python train.py --num_hidden_layers=18 --hidden_size=192 --num_attention_heads=12 --num_key_value_heads=1 --head_dim=32 --intermediate_size=768 --vocab_size=4096 --hidden_act="gelu" --norm="layernorm" --norm_place="pre" --norm_eps=1e-05 --positions="learned+rope" --rope_theta=10000.0 --rope_fraction=1.0 --qk_norm=false --attn_scale=0.177 --bias="none" --tie_word_embeddings=true --parallel_block=true --init="uniform" --init_std_qkv=0.0206 --init_std_o=0.00343 --init_std_up=0.0206 --init_std_down=0.00343 --optimizer="muon_variant" --learning_rate=0.0113 --lr_mult_o=3.0 --lr_mult_up=0.792 --beta1=0.93 --lr_head=0.0103 --max_grad_norm=2.0 --warmup_steps=200 --schedule="wsd" --decay_fraction=0.729 --decay_shape="linear" --final_lr_fraction=0.0 --batch_tokens=65536 --max_seq_len=256 --doc_mask=false --train_tokens=606000000 --max_steps=9247 --dataset="wikipedia_en"
MLP neurons of a small language model. Each row is named by its layer, matrix (up: input weights) and neuron, and shows model dimensions 0-191. Each number is 500 + 25 x the weight over its row's rms, rounded and kept within 0 to 999. Numbers have three digits each.
After each neuron's rows, "fires on" lists the tokens most often at its 100 highest values on Wikipedia text that the model never trained on.

L13.up463:509540504517457503475506488520494524529547499457523484514473534546512489484509489476479478498497512498567461535513506503501463533488513475532498529509483478544497525492518515527457466537500468498498460517530555533522468508526453506514509490508493481474504534489499500492553504482524553483475498511486494475514458518513512487521494445495532497478501543505492490484477484480475520493558498501517502503481463536498492500515460554533487484483505528470497472513479448493455535459473510501483499479508501510534523494501522490549529486496455470478471512505500475564477498451487516505
fires on: " comp", " He", " he", " so", "or", " Mor"

L13.up433:479504495503533502541528474545492508502536491530485469467500507508463517462522486472475463522509497474508526505498496507498483562444477457470474518464512515492495456494480488499445502505458517509512513531497481508483527478507459516468508486498506492496475489508507494477454508476482467514494504473514507532489488512519525518488513473508522504513529539534475509484527480499526464472534449429488523464497481524508475484534488516489518500526503490475507597521492487498509498483516477461436532481494549523509500533517528514479523505488525494472512497526461491454507491488444512544
fires on: " |", ";", "|", " or", " -"

L11.up581:520531485485514459522557519457500476532502492486484501466505528512476471510489509494521475481467484503455558504512471502544489504524463533575560507527468523478522464530506559511482499487491482468512494512475503503498487476473471436512498484494461493564528482496507479502522493487506496478551477491468460493542511500473523504500494458521471515499508512474486503512502507517441494532512532504526518495503475505534464515482491558524522446515501507506515512516489517516541503477522470464465496474533514506501510527468523504488526534504479548493476511525532470516485519509492514478
fires on: "ing", " per", " par", "en", "ra", "ur"

L3.up374:482481467521511530435443484478493482487519496504534527513558509521511507493517516526497517505517474523501495475491470566510515521488514492497498467497480496452482472501523515455477488505526542513481509502502465492491484507508508501446475518516489479507481495507527494474515512502559521501485475506497536482520496467503465474561460501472529509444480509506497552501541517515514529515497534494506522520453514529513471497511485489489476503532527552475517477503492552515492481531527516521497487441521450518528470467498542447479526501518497472489498510454515471498542524504503458467
fires on: " not", ":", "ul", "|", "′", " either"

L2.up284:532522480470502482506569502548495535491477518476522530512484537514537492480530501509488549511495497496491503520475557520461480512501469501463532498480492474518446563493478521491449534527474503493455456496508487487519497545463505525513499447466542496520511525525520518493510463482527488499512493490522447471518453495503540518494507494488453527454509499506500507472469523489524484506511492497519496493506521458498499494510505462505512502545493446534503490468506478465524478493517536452521466531482460518502520512515523508490515500482500474494481473510501518464499464478467563503
fires on: " of", " won", "ld", " win", " followed"

L3.up386:515515490464508496486513523533486452489493523476501500501487480474544483515528513511450469496502470530493494492528536465478475487524455532515502505501526486489525522484496542544479526483534464484479484453505499536461552534448524475441513486484488513504511537536473507505475454474509486486473499486501471478529495489530541488507536494498462533478499490482510492481507523548506496537462471492554499474474493493526497478518484474522516480546491482474536486509498517520525552516545511475492454487504455522529529468544490533472481475554485513509504508486490480542512529525516506485
fires on: " at", " won", " win", " set", " 11"

L15.up475:497517490504517472515453529546441505522529532511543562502460531485507501476513466499484506511498535483482499503493493494470491522473489507476532524542539519490530488478545522532507548478470498476475504503513506491537533503517511484508489512501520538519502493517517466503483527482508507542480541469497483515491525488447516516488509544501458512469506476456478533508500490496466500472521471434488518478538471513504473502472424538524425461497485500526514509512509514499491508493486513465482496461491487514521532506515500486465520516493499447482466462497487514526497542460494511477
fires on: " p", " c"

L3.up255:484503497511465524496501430520512525523521502492523438496506511507453493487496489488519512504499512503511533529480499533489489530475549511446536489502493546536480475503483480547514517513491534532519470536477525457506493511497475510495523516510518485508515511487485452536496514465462489524530488522499503513506420520479446497483523517462502492524469528515529504493497482504483514493485514454543502470480490494528466547484504492427500542447504492509526519518521507518468459496535484530439496440521494462468502517491526481487508506493519515510486491476489536478476501496460496514
fires on: " |"

L14.up486:537488512534506515458494499472472445508473520491497517506557490494505467489506536530503481499501458525472535536544496491495508514493538517474510529508506527477476493501544466491522485471500498524537525471523485513457498490488496474475555503499449494499502476526518481468520501503530475483503512506496489506530471482506516514537517525485502499481485501514471497512548500514520464489427481511525523473485523523500508490509474468485523532489548538531530485486456479508436496501507440481490431542493500537495489502472497474481532476519517471513509503547555489499555480491459486508
fires on: " F", " f", "a", " b", " Super", " Kim"

L5.up352:471533510482485545538534495529506464482531492446501503551515528512479549498460530524479513500491527497490504535508484541517520520511487484505460552455489483509543470490497518472512513528464466491496526506501508522473514488554498455479581494523474468483503482530504484487553510521479536510500530528445459500524484502474529508477505467472536533475463512487487488478481487481554451501491482531528482483542489526539520501487479508489521491491534469492510492521505512495507493478516513475502494546488499481499480494528526493457499490504499497441495496514492479480442501496509470478
fires on: "e", "im", "re", "un", "u"

L4.up500:522484481462467496510533503478551466493489506502553515552497495521514533506489474518525510501511505478507527481489502461539515452522526538485554481459527514490514484525474479530501503539471539475493493504523562557466454531482465475548453449519472579482507510484485512475520500492523522505525503530516493508515487499514487521526498494516496543484483477524505500503507483485468486520467489477518462482497525516487513522480524508525527517457511471508448520493503540493540547473500513527477533484494465475520503471482520490481488449500512452498466511505483507479488498483480514488
fires on: "t", "ream", "ress", "y", "os"

L4.up98:512511462496534530523488433532507488502502530480490486494489460536487527484486507468470476509516525510473539508469507544491562519459491502475515516532496512481535504520509517447472442516529535495505466516539476519526496512521484534487481498503499502503475495496518485488467512472517491509488444459510502496517530458506522508511462495462517516508519441511505513482521493475521537468510530505503546494497527428472511488533498487508517467489503541480544472476490506466514509515547492489462508544480460513524460496475491560522512489481490490510475466504500521529475489535485513459
fires on: "al", "h", "ell", "l", "ul"

L14.up116:536522530456531515546525529519535510492513517467485510527482524535513467504517474481467534486512450474539461536505510527489490546491514478494485486530485491537475526461495512495479471484475498508489488491508496510470461486478476497478527506486482489485518522459490468492493480544507508539527480493470494540540507488495461542518515519468467523528511503471523477530489482522530500501510491488498521451505463447476466491526530525485500520507526510507546524514512490521446488484497488477510494452499487498522486416540492503519438505496514529505513480523493504459475500505513537566
fires on: " of", "e", "ie", " reve"

L4.up492:486524480511510508517499505486503519503528500529564543458507549502527468546487490468503488449513558497498481513505527490495491520498515492496473511483522502465534493493505528506490483498539494483482464464502518501473513497524457516448508517505525473533551478482499491493545476522478475516526507493485543498483502553485475526500507511510511490488505551521487506472515508474473517491471517454553517487500493490482503475509499462480518494549509463514484429493572521521507503484506498499466527504473486503535548508555501513507497482517509475480456525540509479536471443497457504463
fires on: "r", "ent", "re", "he", "l"

L2.up120:511453507535502489510482481509482481500505434491490556486506510514469513490531498492490486526493492476457527535493515507521446522487505507485520542508497485493523513505510531517527474469496475520478517510480498473483555495523543500515543489522497520471479500501563490478500499481528493526469510475474479511504486484549499506505507510551540472478506473475441504563502508438468532479482533508508460537451505552486494515473475517499488500495492472508498539501533518512528450488513486535530489485476481511478511530487472497475499512524464440521523468457469477493516534510463521517
fires on: " tr", " ar", " bl", ":", " p", " b"

L9.up318:479546531534495504539494483525495530510523531480515473473522510521508506537513481450560528473495498490501501478497521487512505530494542525463517509492515494470505537510551519477477479488490506511487493522466524473450462487525515498492490477506463528521520465542483450514503497505476528513490515497535520498527473474427460529486536470449482507490529496538507504505495492512490464475501470397545500466493509520523472508489495524494492498455473535523525552504522465455472516512504471512497481522524500509519530499478502524502495537484502496533511464509454515488484514485499503497
fires on: " |", " with"

L11.up700:515472538508492501559514472480506479509535517569525509477500510545516491528495492529490516519453460540463515510505474489464505482483515489502522516519497506480507499508524497472463505539482502496544506536506539515519494546449481505536498486510463509464504461509521489497486469494538506522457532513497463465535517493479488478470499558530482492531469484498470502484455486493520519510535538498449485511503511505513451474493456496508464542455500499499551509516502503479565531537509506485486510487473467499506480500491490450480472475535544550483497507465513510506486490477502492518
fires on: "s", "ic", ",", "s,", "ics", "ical"

L5.up622:504497465522500528547458489474521486502489511501543482490529555484555460479478487514544513505484520535457533450504467516525478527489492479491499515470498473500498484512506521515487493525508496482494501536537501489515492499495431466519431481487517480491512509491520459497544505454515479511521511500491465518494505460508460491489514455438486500517536511533491504545509500517541501460531549509509510512501521499490515475483487459516489457498528476481552509513488506513535502509530488464521543527515492480440506481502512471562482507469496505507498506453496494466489525536491510528
fires on: "ar", "e", "red", "de", "re", "ed"

L4.up242:511492490525493504475546508485481493508498536489487499510520454515552536545521493496474485497507443479505534509488518503475500506455531498497535554486507516452513499494492532524463525545524487491498524485439551508495529537511510527462470480483522521506524489565498495496483478493509488474541477473490546504497511533534453488514482501501489476492558528470509484503479488457485537506526517488522487476520505498482483515498513507499473447495486538447530467532476516465498498461520479443481494477508475500533555526482524495467487493521512492495522514523484510499504494494454472551
fires on: "al", "ar", "os", "ag", "ol", "ak"

L4.up289:447481468534505499504489532454504466500443501471504527507517538528438479492553489511513505492509543498483503509505495508466483508503485477493515486513456541496484522510511531516498474527492511519484514501467502510487502463529535482466522510534489491500439491458529499510539517473482466487489533500487512476471554476484549495503543513547506496461512526531531511489476487527528532483482519501493438476505496534493509545494491474537484528511465520501519461511498512484523459522520466453499431477512499531467475495516499471486467538482537483483503497519492516471514549511502495514
fires on: "eth", "ad", "end", "ade", "oul", "our"

L2.up235:461448491519479497505545482497506467525468467493541510473483499512453474474510533515471517498516495491508511521508528520500507517501469552508426506538511553508500516472524484519467458508483480487467507510538492507534508466480543498509480483505523496490492499466443521509572473465449484521463480474443504459505530515507506494474540497502493516488462519494505547485520550468556499471467558488474504526481499506508477493467494539511513503481519516513521469505487525520506505522484514531500512501468521496519481524535487515524478473466510492485497486526490458475500517492490532470
fires on: "H", "P", "000", "C", "L", " Saint"

L2.up198:497477495531497463535514517487486481509480503481503498504514514514510474463534453480512495453499516536477532564499479498444484512523477541479496528530418526502491507516479477515491486511510485505532494502508473520477500507475495493504507512513480518484486494515543492492501474462504500517511542528496527524497502494492539516474492473509512505462512508470523509502553504498506480516494490499537519549470539495503509481497479533495557524459532479517496491506481516479534486475417472456492494453517488478503502473552495495471482465488465537485468535535546501551531524451483465523
fires on: " rem", " first", "ri", " hit", " later", " ret"

L2.up614:516510499526468441505503500500471496481506489496473462500506512521507505498485503509520493483496434484502541483500526475502490510501533475533464500485505515440532482501509503554552525521515500526553469536471511474475497514496526464483501492478495495514468506479492509490486542543518498528515517457521506494502490517525506524549498500486495569479555480570492497546498508545462485473540518504503503471486487468496513502522482470519524468474474490518464471503519474517510528546451520535495547527451464500506475548486489492463494496474470493499478487512506521519485513535487479456
fires on: "w", " w", " (W", "-w"

L3.up582:491499475511512539500491476494493535462526517434532509550481497515548489466542505493482528481493487537519496540538483488505541495459506572455484496474466516491477499452533468476493474508541497511497484558504489521508465500507509497488490492499510492512505476450504493489469552499517533539508541506527498511490484498508478463499482497488517546508535481478515542511518536529526498464519514527520475474504538493488453483484537490513464489503500498521504526483524471487441513506524491515445505510466454475511486496482471494549458504487484502514491471513459485465507489484511546488
fires on: "H", " of", "-M", "e", "M", "ound"

L10.up124:515514531477458485518554518506505503524505492487491512480517515467473522505510479490563524466540519444484522504442515503515472515507514501502513504537530485481509490498531497490550515478528564483520516519481533483494488514473485522487535493515498471512514511559524497480525508496518442538498481470500506478487479512470480529506467485500540531464501497492521510511474503499494535507492480430518493433481481512518425491512478482497515497475507516500511524520492505458480501511516519535469525491512481481482500481507476508495554503551436534488460460508491505485520467509515479451
fires on: ":", " that", " |", "=", "-", " as"

L7.up25:563505450526495519501523511523473515541481497498506506481493553504488441463499485515495502506503502497472510498450486467501466524537500497537490515533506455536486480523479511523519483523508505522484538545526485583472464497486496473469470527484476515521473490483521526502544497539523509531541489519484507489489476479500419507493526533490464497503512476535484484470518530492490509472508496492511529485476542481490451492520478477517498476458503470465510485506496515512501456490461538538470533515510458496473507477531514499452497508515516508495496549477491526453491501517501519483
fires on: "ra", "el", "er", "le", "e", "ed"

L13.up609:464519519471495476491571501529492493561454497467511539493496490479510500431527512535493510517490485532512481487495471521522528501473520472503478512498508482475520491513551491520497499477449482451545535528496516447452495494496497498480480502476496482514509557486502482545524499515536491507536507450460494479526465534513482504494458485530523491490506518515545571552466527502517481491496477506523526496497475528459479495485482498520484480471510500553539540472473487498464474499504470504531510483473508526483496497534474481523479502523493500524499471523462503492503488524496498469
fires on: " |", "i", "-", "31"

L3.up603:503504481478530490530487453458505514508465499510468492452537503530509497510508499489508529520521504534493463510502522488510468513535555521461492485525492499498512528534489475483494490465535512489498502487494485508496535535499471496485470503551501517539543444471499505541506510563489511468487527507498532488522499539556511477480487502475487456490516473522470511488484483473467491470493501469528524507446493511477502451503516523514536521472518482477545453482517511524517515499471507503499541528501502567492499554516472542475456535500476475466513492484542496500437478490480497490
fires on: "r", "ent", " Cr", " vers"

L9.up45:515525536465462499558512526515519480507515497501525516520473445498508505502473551473470480505494498527496495507467567510507543510476509499536500518498498491502475495517511523544549513467477453474505502474509458532478482485509467514480493502475496523517496510457514503502532512512523500507516464415487494524473548485456498503530511501537483486491506499485504480490545457479478469469522484472459477537503482565473534524521524500548461532517505482523500511492481452508520494530521502487529487492525461492506529504502466478534521482485480489518451507512513478483490491487481501561
fires on: "ic", " of", "d", "as", "ag", "ent"

L3.up761:416527460491472487494486486526493490510546443531562532518518485508493501514455478513480505459495562482523565500503551516474467482544492502520478468484532489480524504519420485522474502496493544484500485487459539485495514509481531519498487536525498524466454484479499479481444526560516488512499504496534499498516499524522478551516469478507498522530509528508486520521498482488486498475541495505498533526493514506487534509512517474470525490485495502524487469499515476501534502496465523483554532503500501500495496503499501465488514472464497497497504544472501529485486489495510525471
fires on: "w", " w", "aw", "W", " Wal"

L4.up450:496488491518522515472518462505494462501509487521478514496461479524481489468520509478492491469473519489516476530508475473507456540444506540520503474463442512480493466530506488531508505523478500525485527497492527523506511463460454516469461501501476488463514516481470528532527469467491529483536481472496506498453480485519516480542516501515518542504532514488518447517529491498479487457542509543497469506473494536479481466503508487487544502465520506562522520506484490486510486504478501441526478523484510484526492469484531517476502481506542509484504532483513573495506560499497447513
fires on: "ro", "ip", "he", " Top", "op", "ap"

L2.up14:509483501503486524515495481499460463517470486508483481543517473515512525507530540493548490476485509489480522497475467493486503493476462508454499510499503529462503484500477464502498499497523506491540517534473626472463492528483523488520492439485505472508457494483476514499481521506542450447456519477539524528525512473476556519511487496526471512463469537494490455472530497494488539509492532502479503517482497515509459523497481514508485501506508525485530505516503504550469500472475520520499531559497484487491501492516514501476529517454496538488486476511504524506531484485504537505
fires on: " al", " ass", " know", "ib", " rul", " pract"

L5.up426:522463466534520491529514484515515527527496486486468508480468469522504521485452527505467488499482467499477490553476484438530528507489474524490507522531532540532489502526505508527486412527539497525476541536482505533544499512541483489522504504482480473502502503501536478504534465536524482485521479460526484467465507471474471478503504481502511522500534475541508485501514530532521544484472521453495514523517504430510473503502481546454511512469506516491523487523496497490538506484505476492532495473526499494494490496506473494528460504525552459472483527510494492485513512472478460515
fires on: "l", "f", "c", "b", "ch", "h"

L5.up167:491507507552505517469468512484495432513482538497516524475488498526539557441516504482499509479479519502517482500480514489531514520456486511447539495478503510518472499469486572532519478529488498495530471513495500505524531490463478481493527496495525464524488511510465471508511479490490487487477516477485523477520471491501485480544496536456524523506514516480490511488532474497474502493502505500516523554454554550545491472500486521525509486470454523568524507508497486465524487484443495473458504516452503466493488526529502529513483535482506486510516496522495513475507497488455451494
fires on: "p", "ip", "as", "eb"

L4.up545:502507501519486525499493460493496492481470504517491486489479469488510536475470497507482450439482487501499474487508530500549507520486504491459447519472503490454480531508524513535497496506469490493503503511489468540482458536487490564468491497537526511517517554499533524459511556507534509495511504498504531465497509516451477502514521482494526510465535503522443455516486506436474472540483517526505496523519515510527475525450509537494467487508503514560510516529528463471542489478523471482515507448532488496509498474541524501461515508534516459477489490527521501501464486518504497508
fires on: "ic", "y", "an", "re", "on", "ry"

L9.up325:489520476515492518508489457504501543522517534487495465547533462516524496510497487496459490529493528522520480503516498483549501465456510495542487485490507527503537510503485543508537463502487553470464510481488500509494490509517468542483544556522497529490477522500508503486470480495521432471477495494512467489486447506509534473523451501468504462534518518548507483500505485504487483513485492435486507508475489491493476505525519520433464532479521490478502539499551500490510517441519462504473531498525522497499487477554500518503484508491514548511500487491494488519492472445515487546
fires on: " |", ";", " are", "s", "rack", " if"

L10.up174:494470535502488478525498493504526486528507514554466509518508507559527498509494514535523502519484498485556490539477516505528558540458517494491516468535486478511467521530513500555516490501518514479512503449469527484508480492510515472500496494496493471524508536495468494468493535495504480451475514435482492572432493478478461527518512458497489513530491525485491479549534494524480484495509483531504510491519507515492497476509505487496511504515531488497474504540469524480497530499477494506490446494513494506488524441471507451463469525474463503555498491497487537457522486467523517521
fires on: "iss", "ug", "b", "st", "av", "w"

L3.up15:502492493516507543523425487561512533505547488512487488522458487495517524477461519495462503518480513452519527535512496496515552469495460487512509523501509492491478501526532483440543484493481461500473485455461459468525509474468493514498527519529469486475475486501559476513489505452528470505492491473477468524521520511513503526520489546483524486491465511533575479498514509483475504528488510500509526497513489478510500541477520501492556534511505487518533480496503481529557477490485507504473486464494484500518509500520497526508449521523534449514515506513496507517468474461484495503
fires on: "L", "os", " Los", " sol", " cover", " Sant"

L15.up530:493552533492499510462518527517488513465530448541513474515501536529531496542525488438505469498468508509510525503504489504500494537507500495513498495504490495513524515496468492526473493540508465513462492473518507506497512551508494530469527477504538512449502492481524524491524474518501513461529529483486479451499477486496482487450503479482483557447512516501458491479524506523523491481468527530516497498457502451511548475482490460517504483524525444486547472490509486548480495515494519493502532531463463490530465509480515452543519518472507486491458502528488522550478506465489494527
fires on: " she", " he", "\"", " She", " it", " He"

L9.up364:506524472514500511544475536456556531489527531503539511534508517480494521477483466490498496499544484504523486488476470487481492512514524492500484519463531560499488445513488524467488526465509476488478515478494519473459481532509505478495513512498489503494474505541507505472501529514519475448552512521504553494492525496516525483478552481486506534526540536456450506463511499461521518477473513464525473503469496470519501521508434449479479487507528441459498516506533489457551501496471508492498516503500500510503481509508509506460475509504481545530498475503490526466490508496479505446
fires on: " was", " been", ":", ";", " |"

L4.up416:481481490510495531489526503459539523511542493496497459476499507508501491494489503503477500524491467513480514506474518547505511505467541522484521506536476514492516513439470542516489484483494513524491485486540490447492523540492484459486500527495477485483455518457493492490468499487507488481547462507476489520504520544524521502477500508514497514537511467522536461499495505493567501513515551525474528517460503507527470492450490472543475515514531487509551519502501484513448511533480479580464524490457527525505523467489485503504498525489526497465510523479500454491530473455460456490
fires on: " one", " its", " his"

L7.up541:475488542478514521521555502479513441487511496507486515456498494485514490516519477504490448516482500492485518492486471535506562465475458517533493521504541528488534545462467490465450520486483501487507504481474510491553492491553507505478444463534483527455506501519513455525513503527508483499511508518494499520466535538478505490492535504522500473490436484486496513484494494533515531519490499511532549474549484479510524466511480515524453472514484541496505449516522493497506544526539500450483495482517504495527516505503529529501502513513534522504478484528482473529525510450479482487
fires on: "es", "ol", "al", "it", "e"

L2.up280:477452485494503450500488513536528447439503495497510444541502491499497498527550488556511524529511498492482474507506507474514477475493524503473477508510518491490568481515486489535477480483489499514459531452476478475523483502485502499497481470474485509557550524509502484523504512435439509524530489500480481439503522520503494561516503458526478486464537497501457502478532542504520513518490488491511501449482477505493510527515502480484520475474484493489477506545512512513516483469516510524544469503538502535505528521512537487518534489478497521488485512530531484513518481496472470474
fires on: "u", " v", "vi", "li"

L2.up48:498478464515527498539454528518554500507484523507447537533525501486505513487509490491513511491476523497489468531489544516509505543471504454472479479550494475525488499535489461483495484496437556502493485463508523494465462538462535495524484490517541519515496502515501488522493504485483493524475499509466503496573491529504531518491504524502485498484489481481485515491535509528476487504493501448468491540459501488473490513470480505474483481527467466526467482501479495498474456503488574538474505481500546534527494463575507504493530486495480539469471491477501527503513490476506488496
fires on: " Q", "ast", " promot", " medal", " rele", " Portug"

L2.up502:540519477498502498468463497473512500502465498510492486507476476469496471524496469519513511473523508521529525489528495489489521504504506487526530436455477511494544488485476458516527496491519495483524514497473500528508502487487494507484496488518457514506524504521489486509500461475501524504531511551464453504490462509470527467493536501516436569495551501464502531502478459527456486456543501509500509521480490520479500510496488481489489465524484467490502567503485527489497492518478475500481526542499501524495475504592524506500494522468506518439470480466541531520489483509447503465
fires on: " Cro", "und", "and", " sub", " &", "ing"

L9.up70:470511537508507478508533471488500456470488535507517475528504493484507504534511480482513491510517495534511505456517470525535555520493495480508513501519494490475521491492510526491522498499472508526518545499517518518466514501495458514506459573436510502481503489506477493508492498463552505507490460529506528488497486481484520468494500539507523457525498543493475514477495524500508514531574476474481553492507549482494470478486470464514464508488483532441540501502519488481571490470462480504496538475486448515522472479456542444502488524516481494508486504496506473478466505484481495504
fires on: "s", "ers"

L7.up202:504487491538503540525503502487550553506518496460493505525511490514527474498477516526493533495523509493484549521464508531520528509505500511494526522487510540489481529506529498528512510520481541502488474470501471532504499505519552538515547507498512489501490471461501474427461531524485508533497468517501476529517433496495477484490511499461466482486512447434471500481519509516497509535530488481524479486485525511464512516460466488490484507510465490503471487517519510512553470518510475544470487498507451537516483498517499505519518570461461510514485493482484479489495496437516476462
fires on: "al", "way", "ric", "ial", "ar", "all"

L10.up418:498516526531459510515529463504526484540429469519494471500549454485538539494531509543473459461504495518495481520496493545483548473485532496489504543513465479503490475521544473480461524507516508497491514514500506519497476541472462509527485538512462523523452520508447486496493494491479499530509496505534512513506534479506502531488489506495508503516502490508498452497493446500505461495513495492509560512533545514513503475502481545506501463546527485555493445485496498507529460496492531507499494485506500542472505470550536481467536483467507488476472523503527501469496507490480517501
fires on: " 0", " t", "y", "i", "an"

L15.up126:479501545457479565533489470511486506495482543491502526506548501465483504504493518512503505470493494529499504487478499484529475508496517488526518499521491467486493487501481516483513539520503511517489467514515524514508501499550533488511481505471503493525493494467488518484456502506456467479524547478535497435529509507466540530547478461529546499510527499489491494495472455488525535504500534470517518498502472541503525490494519509484558436476479486510486483556486478499511471494460524529491503444536491507459470486535498517502477483498463499545462439509520507521526506446488534508
fires on: " |", ";", " of", "."

L4.up389:520537522500442516531495485510511506539498471538496477511475528525498507480511498517494489516486547544503486506546465463505537533485489482545525476495476522476471515510512461476509513521508505468533486485526532528500501495562475474517518468450450464501505491475503546503531495503466486517496506508541499486494550449477506500495551460513556499514481503461521502501479481520499475468484505481528511493522499468462498488539481501499515536522510513499429502528504448522508508491516493496469527488521520450464503481461442505490486498440506502476509490516505500486494474456479493521
fires on: "b", "all", "ad", "ent", "st", "im"

L5.up292:506513497502473521534464534476498455478526478504481467485504488511510546508491514530474540527443521511520480524524525475510478540492512522509469510489472489539489441493491462506534490487479482521479536537503462516498468500498483463518515542497481518493522500451490471480501501477511546529505546497496482491464511513512453489573509491521532469460525498531498484465508467493500468496498510472548488513515523509491491466514522541519529480489546506510509501507467484497511431484512499475515493528487504523468500462490521546465501466522461523479484493546513472564489479528504509484
fires on: " re", " pre", "re", "un", "le", "rop"

L4.up596:505518465496492461517471510515505527487491513483557490481494464543463489546503497513488517525514449462500519514462557496491519477446482492509514501486487493490507542472463530460497481481468488552462506551506499482512436523503496454485495494511529507459488537520491523505507487476465491459491499546517469512518484511483523487439518485492543497476488439508468492513492495488490528496504502562493501525520491520500506482451509471500524458505515484492518521489522515508502506506481518579461520553504537511544512472494499504496506490484501517473534490510507548493466494492489484534
fires on: "enn", " Her", " his", "igh", " His", "er's"

L11.up306:513524520520496478494536476516492484498512437515475475470538503479472508490498454518467532490498532493524463545464527492483543526513473495502489488490463466530496489477491485526460472513523525451502499517492504521477475490494548485482526466552452509510501469430508480495500507527533490476514460503487490490518492505465476493537534491518570501488512505508492506518512517530516483529525512511503494474527446495538487493484506515502535535539485512521482485475462484512446503514532503522467477518468538499524518510474508502503554463488522448480524490492469502497507495521554459537
fires on: " as", " over", " after", " like", " before"

L10.up456:511477472519482481513506514500496573507516468493506515512501559495515464525485510480498484462521501499516517500482522482506515515507495517479547515496501538488539531485518484442483457499468527450483473535499500505495484507526471520478548495511457490496486451497528441512521475505493484488516500522500432480479487458503534473500502513490529511474542451500476534515466523493466521512524523485500510478487512482503504508503516490495480515530492523499523469497489490535546470543525511476501454495543434491505449511534551511486489542485495534473496494517525483524480555533534484480
fires on: "ing", "al", "ar", "if", "it"

L3.up83:486496477515512512461505511474516539507500433532496505501480505522488514493474528492483492513528471521512515509505533546551511465503511479496497485512499440469503523499504492511506471448541511496457510512468515542471495478489465470473527470491492523522463468480539494525482474530513490517502467478515501511541506553508554487539513483499520468507472492473492456521479514499492484512525533501519487506522525438500508533541455445496478548520479472498444468519476493524545500509509480520485504539519486512491485541502536488527550436507498526506496513510501492494516527509460460497
fires on: " f", " sing", "ow", "v", " Gu"

L5.up289:480496465537508482491494547498513518508495509479494505481518463595505492520512491511448463525463513485501440486513480475539510528521542502494452524470495504508485488511528493565479494503540516527473494531500515553478504548488507487530482499533483514486511474501518454525535511496514444511531525560483490480523506502492478465481494513469468487501499457492502477489502483444502484457497501478535475465483508492487504539488496533507559480518545486512466480525510508475507531458530490548504546494492513458503488500479497508524488484502507533479489492497478489540471510489491501518
fires on: "t", "te", "ce", "ag", "y", "e"

L9.up25:507520508459465492507540467527464491484520474500555463465487514482520515500515528496492509544571501475499518495544509457478504517457528498467499514492512503484486504471506508531513532473502478494485488506459520538516471527461494514483546506514534484475547531496505474525523455524488470488479512523506522516505471454503440514499532495510506473518504455515508459516487481507473498460491484454521499512503506508498488496501498485479501516506519526523498525487524498498484483543501506506487506531542447476531502547532469482516488518529481513534473489519454529486409514513486462457
fires on: " |", " of"

L13.up725:457531458494513506502513450476480471487492484466520535513483500501480517502482463464531519495494529466487497550549467482519505483483508480521446520501524502487499528529480513502546484447508549479482524522510504457498510495507500515476531480488510529523513504528500520540447504531451482514490525467508469498517547501499488509488478466457502485508512546496494505491470489509458515556519513462538511490521506509520491451534515501512500480463516489476542511498528522513473505548509530473472486468504496516494462505472532516503479506536489519516493495463455485456542452522491557472
fires on: "-", "\n", "/", ";", " /", ":"

L9.up331:503481479556479524494479478467498467554477532513503511498505510483534465471505530484470474529495528517471532502531513476520484501506493547515547438470460487478483517503491492503496487515497513502499525521496523495528492491487513521506484515490496463478527496544523514511480497510536505500510547457512522525449541498494528474530502503507535509498507548505502466496523483496443507473501499519529546522505538520526505495484491531451533461490514519472481516498497512436522497426487475510468461492429550490490491474505475522505445444480482514493516481484511513515508508481460509504
fires on: "ip", "p", "ep", "er", "ro", "ub"